{
  "d_model": 160,
  "vocab_size": 4096,
  "positions": "rope",
  "attn_scale": 0.177,
  "init_std_o": 0.0149,
  "warmup_steps": 297
}
MLP neurons of a small language model. Each row is named by its layer, matrix (gate and up: input weights) and neuron, and shows model dimensions 0-159. Each number is 128 + 32 x the weight over its row's rms, rounded and kept within 0 to 255. Numbers have three digits each. A neuron's up and down rows have the sign that makes its largest values positive.
After each neuron's rows, "fires after" lists the tokens most often just before its 100 highest values on Wikipedia text that the model never trained on.

L5.gate19:081166102132169155077160126142126115134116124159150131140072182158131117126055094138149136145154078144139123118098001138117144069157106200120110133118136160149100108084071165090097088176141129117107116123133108171101111120140103095179128149156108087087100130133152169131129127134147129160125201143125172141121095130124103178127190073153131133146195115088167137126115133151128174177157136157179121133154152126140121133143179148111078186173072145135119101120130143244159141093120156
L5.up19:129116167141055128116105171114167119111157160199115152156084155174129157151077123045132087187123079191122097115109102134151210150111133131085141178130126174107106105162123232148123082116124130145148129057157158082166155123160089158092124161083079184159188111167133138137161108121152097124152105143110153182110161171156159132113148117146156171166149173117133113093119140137174102137113130124120086174104106063098111078145106110122099188160111118128142166111111135102145085117120108
fires after: " m", " al", " min", " high", " ex"

L10.gate301:151167165196158129104127100122098147130128176089153120126064142161160075103099170089129218096196109145108097155075112126131113070105133141121078115119142113074117162116114170101151130255160158137133162162111121125114105123116142124105132160110131112122139169151089132100187193124121104141107110111145152144121154122187084121114131121174122133083188104158051177138128196201149091099082132170116117122129180138148145112107130119098104140103111161087121180096118097138102119179126130
L10.up301:153153105130117158133054101094123139097200134129110190108127164089099148141148156139054130096121066092126123147120124116147142129116111150122155124105174107102144093124168210166151151097063136164074080116124145107144113167120117090091108108126118183116167150148144098110155180100163150113102186120123115084100065119191057123133158117067103171114120080145133119126094139093127135078183112129152139127148129121103099088063118175130122093108133127114191159134167027100166162166108169
fires after: "′", "°", "\n\n"

L2.gate266:115146105192139131074118127143143109150168154110188104123103121118081140087157139143104155145110120097140134135082137108120090119164131080141137143128164134111124146085136117099113142131139203179114067228118101099144156162187115156153128122098093042119090117147102091129108144180151111160137201158198058131056115101112115124215092105123089106126150107170108134100125158100163110127154101190118104158153122100174110157141142180125149117178131212144100104107093163146148109089148166
L2.up266:199109129146080154153117136103133118131119149100152109158131109099088113128141103119120116108154135157054123124157091134130169098154126105153112079152136101107122137093116098136137117191123121116144169131156169145134077148205144102148180129071120091122157115173117127138145089175109146173096121117109143186155060125083095156145136110100126205054163105081119115119084097142197156112105153106117191131072121091128157035123079200112115079113120166159115161147056068137126148182144092
fires after: "\n", " R", "R", "andidate", "\n\n", " St"

L5.gate249:140145135097070222104065087171149143127170146117147121107109142140085169156077068162123107072111111161099132078127085077092131156171165154115160130124151130125083135112128177072110048168122148103146056166141098148120144183157102159123131075184118086130101167130133177127118144114143115134074120143164145130161119129121126154164062092096171160167146117075117115119072202149174119087162152110103142100156171078147099101138124144136127137128119156136068125117111202122083110106124120
L5.up249:126166146167083172103115190104150102117024132133116136119165134123122149164153116119166124137138118112103215103121173093099080131138134071105151128120149090145096132179133066071105055124128090089100089144106118124078161151115179103137122176116104174097159123109111168109149088104137128058109061181106096153111126165125138100151157112124087201137108083085152116106128152155123148149139174144157170124131119193170082140104126129123082111185141089081099152122124113200138089135130175
fires after: " R", ", M", "; R", " | R", "R"

L7.gate127:119131136195141119094179093162124145089175122149173079076098240130145105141150099127093146144121151175149163157138142088081103156169129177111080148076163105163118173105106121104103109200129116106126149130156131184149101098128078153153146174124075084131107144176173113120141197087092119075111134091092160186129176074142143161137134100161151139080174170147106133110092103139147103125108123101112138187137117161134215134149140124128105176123168087078106171146127097142108139125105108
L7.up127:123142106123059091110172146112160164126178128120124130129152139097119147147145113177038102127164113170158128176121174183129156125090147091118095089138142145125068104178056074133112173155188110173115181101140198136185101108094100075091126142136144150141112150138145107108089183176095153166159169145129121138111164094135102116125177127085155103126158103115148118113162224167055086115073164105103098124137080180124124145127172149103109138108122137148113120093068100130121169123097098
fires after: ",", "1", " am", " Com", " Am", " expl"

L9.gate326:138054141188153115102092118154166086152166160084109137165084138123067107123171123092111166147096119134140174087044063108143169067123124125152184121164110139146174196143137113127190134129150140162113094132119126105166123139136162054100159100199147128090143124109110170165121127138138132123129170119127014136137100108162077081143093118107103160091110149116133107113097141127094086101084164140106137116154099125200167123102162142045085120140153148136099141095159124094109110112160116
L9.up326:103177073189166193152175153102177120091187087133146126144164125101137155151130143086138134183176159221122176077108072183137180180124098112156077121139141092136135129072104115189118081087093171137089113085087126117143076112081117061101122129119114102146080161177124132129129057163106106079115133063113167086111109128165135146085125152147129105113175093082175121114152128122133149130118151167151131066124142128145154118123147131105140079178099133131161140156122118151095157098120126
fires after: "1", "2", "8", "9"

L7.gate133:121126139104131170124125116102152132131122089087155095096127170185138181093117067106093094126140119189104056190152152105118158108145146169129106124157117068089114098139086124127152138137169075167180125119111118161202091107126149131076163069116142111132168157131077154135089148131093142177136138161106151122153144129148067178142128114103147114112099077130066154124073121104134170070090152101138157098105110106125174107071221087073034114126128133101095188154137113169124138149113133
L7.up133:175128110159132096167094124148073155146117172111078137141110182141128109108145107133109146135109177128140102096084124209158060121089128110152096124146184096110085081092125149123134144152117115118141104129144106194097077135127133119126132083175141083136104140136169140128073139097142134133144146121132136108124126150142070006146159129176111124088121174109161197121127145093157105121184137140164138161212134122140072191049152120088108135125127131109089131144146086143181134227161133
fires after: " O", "O", " pro", " (N", "ec", " con"

L9.gate279:127189109122138139084172182116138141129136093111158128138076135204085108142203136108141092120050169168169159132120065119066122109112089154162102129122174113101206125112132118095144143170139090234114094140093159165146088202152122139124141102142167143200114164153118154153184167173133150083124117113101148169171141120141073145163085136096117098122162099098095130084133113152096108059162171139111132142144111099137193115182124115105108116129115133110122146140106138165080130112142149
L9.up279:166157159103123116056133152097166121140095087122150133112122117123126080193131148136152120111094157137197144134121101100091139118087136148157130210161131066136207117160136113050118160120143106157131131121045111167163121157145120120092124110116121103092124137191168131146152164147102145106111135131058202120150113157168099103148067152192154090120131148115172067086172051134122111087116111106080123087154168145141172139116087125152127094154148098111151122132063126179143102067109090
fires after: "1", ","

L9.gate268:132138127156133185123097141157144138096120123114136150170092181170106132110094072110147134125162119116088159137159173124172118061100118173119140145102146136131109092087114118122131141215147110132156098155126097150107135147098127141177171093159082144121209161158169170048186147146065154140141160115179179200099132121161175107172205090175095129148124067074134121155150169121157077134157123169093180146126096114154077141118189106127155158168159150142097090104112089144135113123122096
L9.up268:124147200119057080126160143111141154142155099113137077175137164134146123176099138124130114158088147115139109145106137107072116111085095195148087100125182118102137140135120168144129098124133094127147093122139142135131111146078146140106118168151120121087095120049148166153105187068126077053127107170130122126153181122154112088092145148157173105189177135116080209121075136125115144118167171122147114153137191108162165123169183147130145120073063121151116125123098139069115207137201141
fires after: " al", " co", " ex", " int", " Al", " Ex"

L10.gate117:174086108170144153090127134094161134094209155097163173131153124157155123122142113179160140061117111110081098106111055105149124085124128098085102173124132082103135082112152154127136056215108071109133149069084085138165166124134153121148106049151149117137174141143054129159073135109103138150092099173138118197132086152122098144185153100068113105107187146075166144132079133141089138102098140161095146116134141112144148147159167111130132107167141121096128128150135126118051119115094117
L10.up117:114160131103138139129121116130148160067140107103079102166150107165101081094105070076132128091175094168144100098147178153117155093078156134110133057088114063089149157097091145121108105122097144126104130156096142146214106105110159067099141121108157104166103137150136189122168152092062111089107108059090143103155178145164118135149061094133092095126086113141161162100104085096072115082152077101155139189138075112124170199119137128090117119111118126067120120122171107127115179145104150
fires after: " on ", ".", "On ", " On ", "A", " Date"

L4.gate119:152129113129142135053130115149122120090154138114108101128126136102148167135059041174122042146229120124169118158067137141099111154112139094086111202110110111120178112109173071095167202156143102080161123188101113113112087165154130108142113114165117157142188134134109084114142176156154134173131113123104137140145166066112134164156106125139077084056102096130192127101144143107114098136090106112110149202084151124181149107131145114154153113133145093123133100134170160180138103118121122
L4.up119:127107110100168148112052066099124157180131135136079128155087105098117134157037110176126113114091109117132143120088128134125112077155098132103124145099121144093097152128191139072143124150095151138121169146057153094082113126107114136112126133160184114143136133139088133134093158064138127135151086144167171105130192149176144209070130138077125142091132091133207085096131156104137053127088144112125112135164159153160182082122124077136107124113143150119137096075083117099109138104058054
fires after: " Sh", " sh", "ferred", "al", "aw", "ut"

L10.gate22:087127081140115120141097079143142152123198108164127177171067166166143115152128160174138185122129120115068134166129099105116122117090081111154076132092164121098123121152175128128122113164192145141123129154152121158117138103168169093155118099167179121148152151135097126062137184117115183127106078111133203178103149142096117159146094136131147163100163096153062165068125132204112112126201113182108135083075140122120046126135101107048105150174105165133140166138155109125172147147123139
L10.up22:083130105151125116175139150116108127111084182128069157121106158133116048106156150151124134081127189079110158049161194122148107084103157130096089154138195160164095184142103116180149116145113118172126110151223138144122118091142170135195121082098068119114196110120165125160143146107133147149178153147161137105108119107100139113117145060119148134148144146152135117101098165134060208140128102152170125071169140117108089132085152136155150137124157148081158129086105119146144068091156158
fires after: "\n\n", " dis", " pre"

L9.gate446:081170112182186143165109179201153157139126137148153156111075165128114124070077126089133129174115074140128115144118166060128154150100119199188136130172158172042145111105175145093207151144121123150100119098130150120086111134129131137191138168115100111168124093158122167142139143083085188154171167124117096156169141115173097156128068143143193105096183147074146118116144104116105142130140086157113165150120144133061122086102090144106120124181154101118092126143127105155109085119176129
L9.up446:125156110146105140173108046140158091128133115119122106117150131116064167084104113078118121127128162104113188132119174104087138147142157126103106123133128068168134134190145122096163085128135131163141168158181137119124094077083155140138085149129129136127083143123110093090124165034115166153154161087111159207115155087126073157118120145156101128127118069189148117128105219123141194151101093063115129097092100073099154101137103084114183157104163130156089079152086077136099130105171105
fires after: " resp", " t", " am", " T", " poss", " sup"

L4.gate284:095142135128179105094134135218175108149159115128171078118099186168125135104007108104104110098137133097155125167117088151098147127123097141105084117163186085119191120164141111108116154111129114164099133141094143150179108150145121092137153146150166118137061115155110161154183171122111134116136140126069122112079157162104084155127110130179168090153159132151132112082151169126131098121125079128146154120165076148126156115199213088138097203079138082149091108162088107121086109112111126
L4.up284:121076141089171092073120132053177127127168136125154111103129126116135129181115076195128128143108095137185237103119095115093144176164156125128123135132159073145076123133081073135113093110123133108129146170107068130150095117110095168119120116149103140162134126138123116124113152113166101152150080165116136167192139122109162148159111113182110152162135077091159110108180058140092095111129169108086182132123114131165117114170064158145178167186209130125157165143076130150186111109141121
fires after: ",", "om"

L6.gate356:164138092105175152112150128201139134114161109066114157068124157105126120114139124177137201122152140129169179086121104096124110156189131117135144155120194106063123070078140124080154104167161181105108100119119148102079137146164123164175097166152134098082146128114152186040138148161161109133063178149131082148110104108087138116224137095111170148105149148087115137169141174102175118133161112153143130132122164120149121077092130154112128073093166193088112145113148113178139134154111144
L6.up356:124119127133176210162118110147142172159124165114137077095188151139121107170126118154112138121171149144176184077102075086163110167156182125142099168088119129089130131088085154080120114150110179137119124172151136066094092129116123154148152196098105139148134060143070156141131159122193113148135105141109130176128104171125186107125182065127182125086137154131113108160128102123179146102098140142103155112154067134163147112069104155099163130093112092173099107114138173146187153195119195
fires after: " R", "R", " Art", " art", " US"

L2.gate125:161196133181127090101144091184099141079120158135179099128108160144166149096098117177100140120141139134157103146106141131136112111177137082106103141087113169120186093112140137092165136148105098127157126113068119065115173148174176058163127145173175087134136133184141168128175134116104153145160112145156131099144078043108159127134152109099171154113110139122153091119086175131119142166085069119123074112154125109102126057097184027109107174100060166114094162132102152148116128119107149
L2.up125:129122137152074100100137103110046181088114171127110125112187152138064118097119112071104163155129131166104123125140155075160106152083065195132115174096144141123130138090138159099140085126109069126069125107157142126118138140166127116135128151143104131097072171162152141077171129135046096113126113117132167107102138150193190110113097162168129153093094157217125186149128136117121148123124172119146136105148070146125148129099140078139199126101078081057141107146167122177138142195126118
fires after: " f", " Con", " fun", "or"

L5.gate388:122096097140118150086155104202164149137146188098179115131077134105117167132118113113077134112154130122105113214205136105127087119111139170117137179155154103134102146124167100099089130191163158161166123135091130137170107122168163161143164110152098110117167117205147173147108154065162150162110188182134128141172145112080101186164146107120149134111162181198104179139054160157140142144108110152087134139202195112112105129115149108116112179149168141086086104102125137161143126145107106
L5.up388:122124095079149085164101174114133110149110127088121170124061153120150113104129183121102133188094153130137130105149137171156161061081170159066133109087167126141127038096141171146121076129127199102111160134110111156103099088122149117141108105164117168134220091091108146101117176118102120167090100082148128107122115194163140123107145119093128108172185163118141118139086121161182149094134135169139121101125103107135107099103080109134109099164104145208186151085057125099152143131197122
fires after: " ex", "\n", "| ", "s", "\n\n", " Ex"

L9.gate234:151144159133115122098080085146177149063188118134178136141102153110106061076108134150149114097177072156103174154093169155091137170139134143156183151139078133148189172110138114135172132159120108102104115132197141149145100181127092098137152169126166156158130137153182161114107134148106175138115184141125089167163113134153088149199108125160199115147137103131106091168075111106167123196171163146120147136104141164147140087105144165136187113069091132116146097152146152106044124077140168
L9.up234:106081132095146096152146192175152123112129167207166111112109161169206134133058135117067144117119097139173166158152119152154141103166131119118121149172112158131117183158131127150059158129133146131140155113119180172169102157095125119110125096154096170101141124138149104184151142236147136164101172124133124109109104166124148168095119099164063109123140156107072091088162118128080111138096129101130136067176180150120128155191078144151154156174130111068112165118192147156126149145088091
fires after: "1", ",", " cl", " | .", "th", " Cl"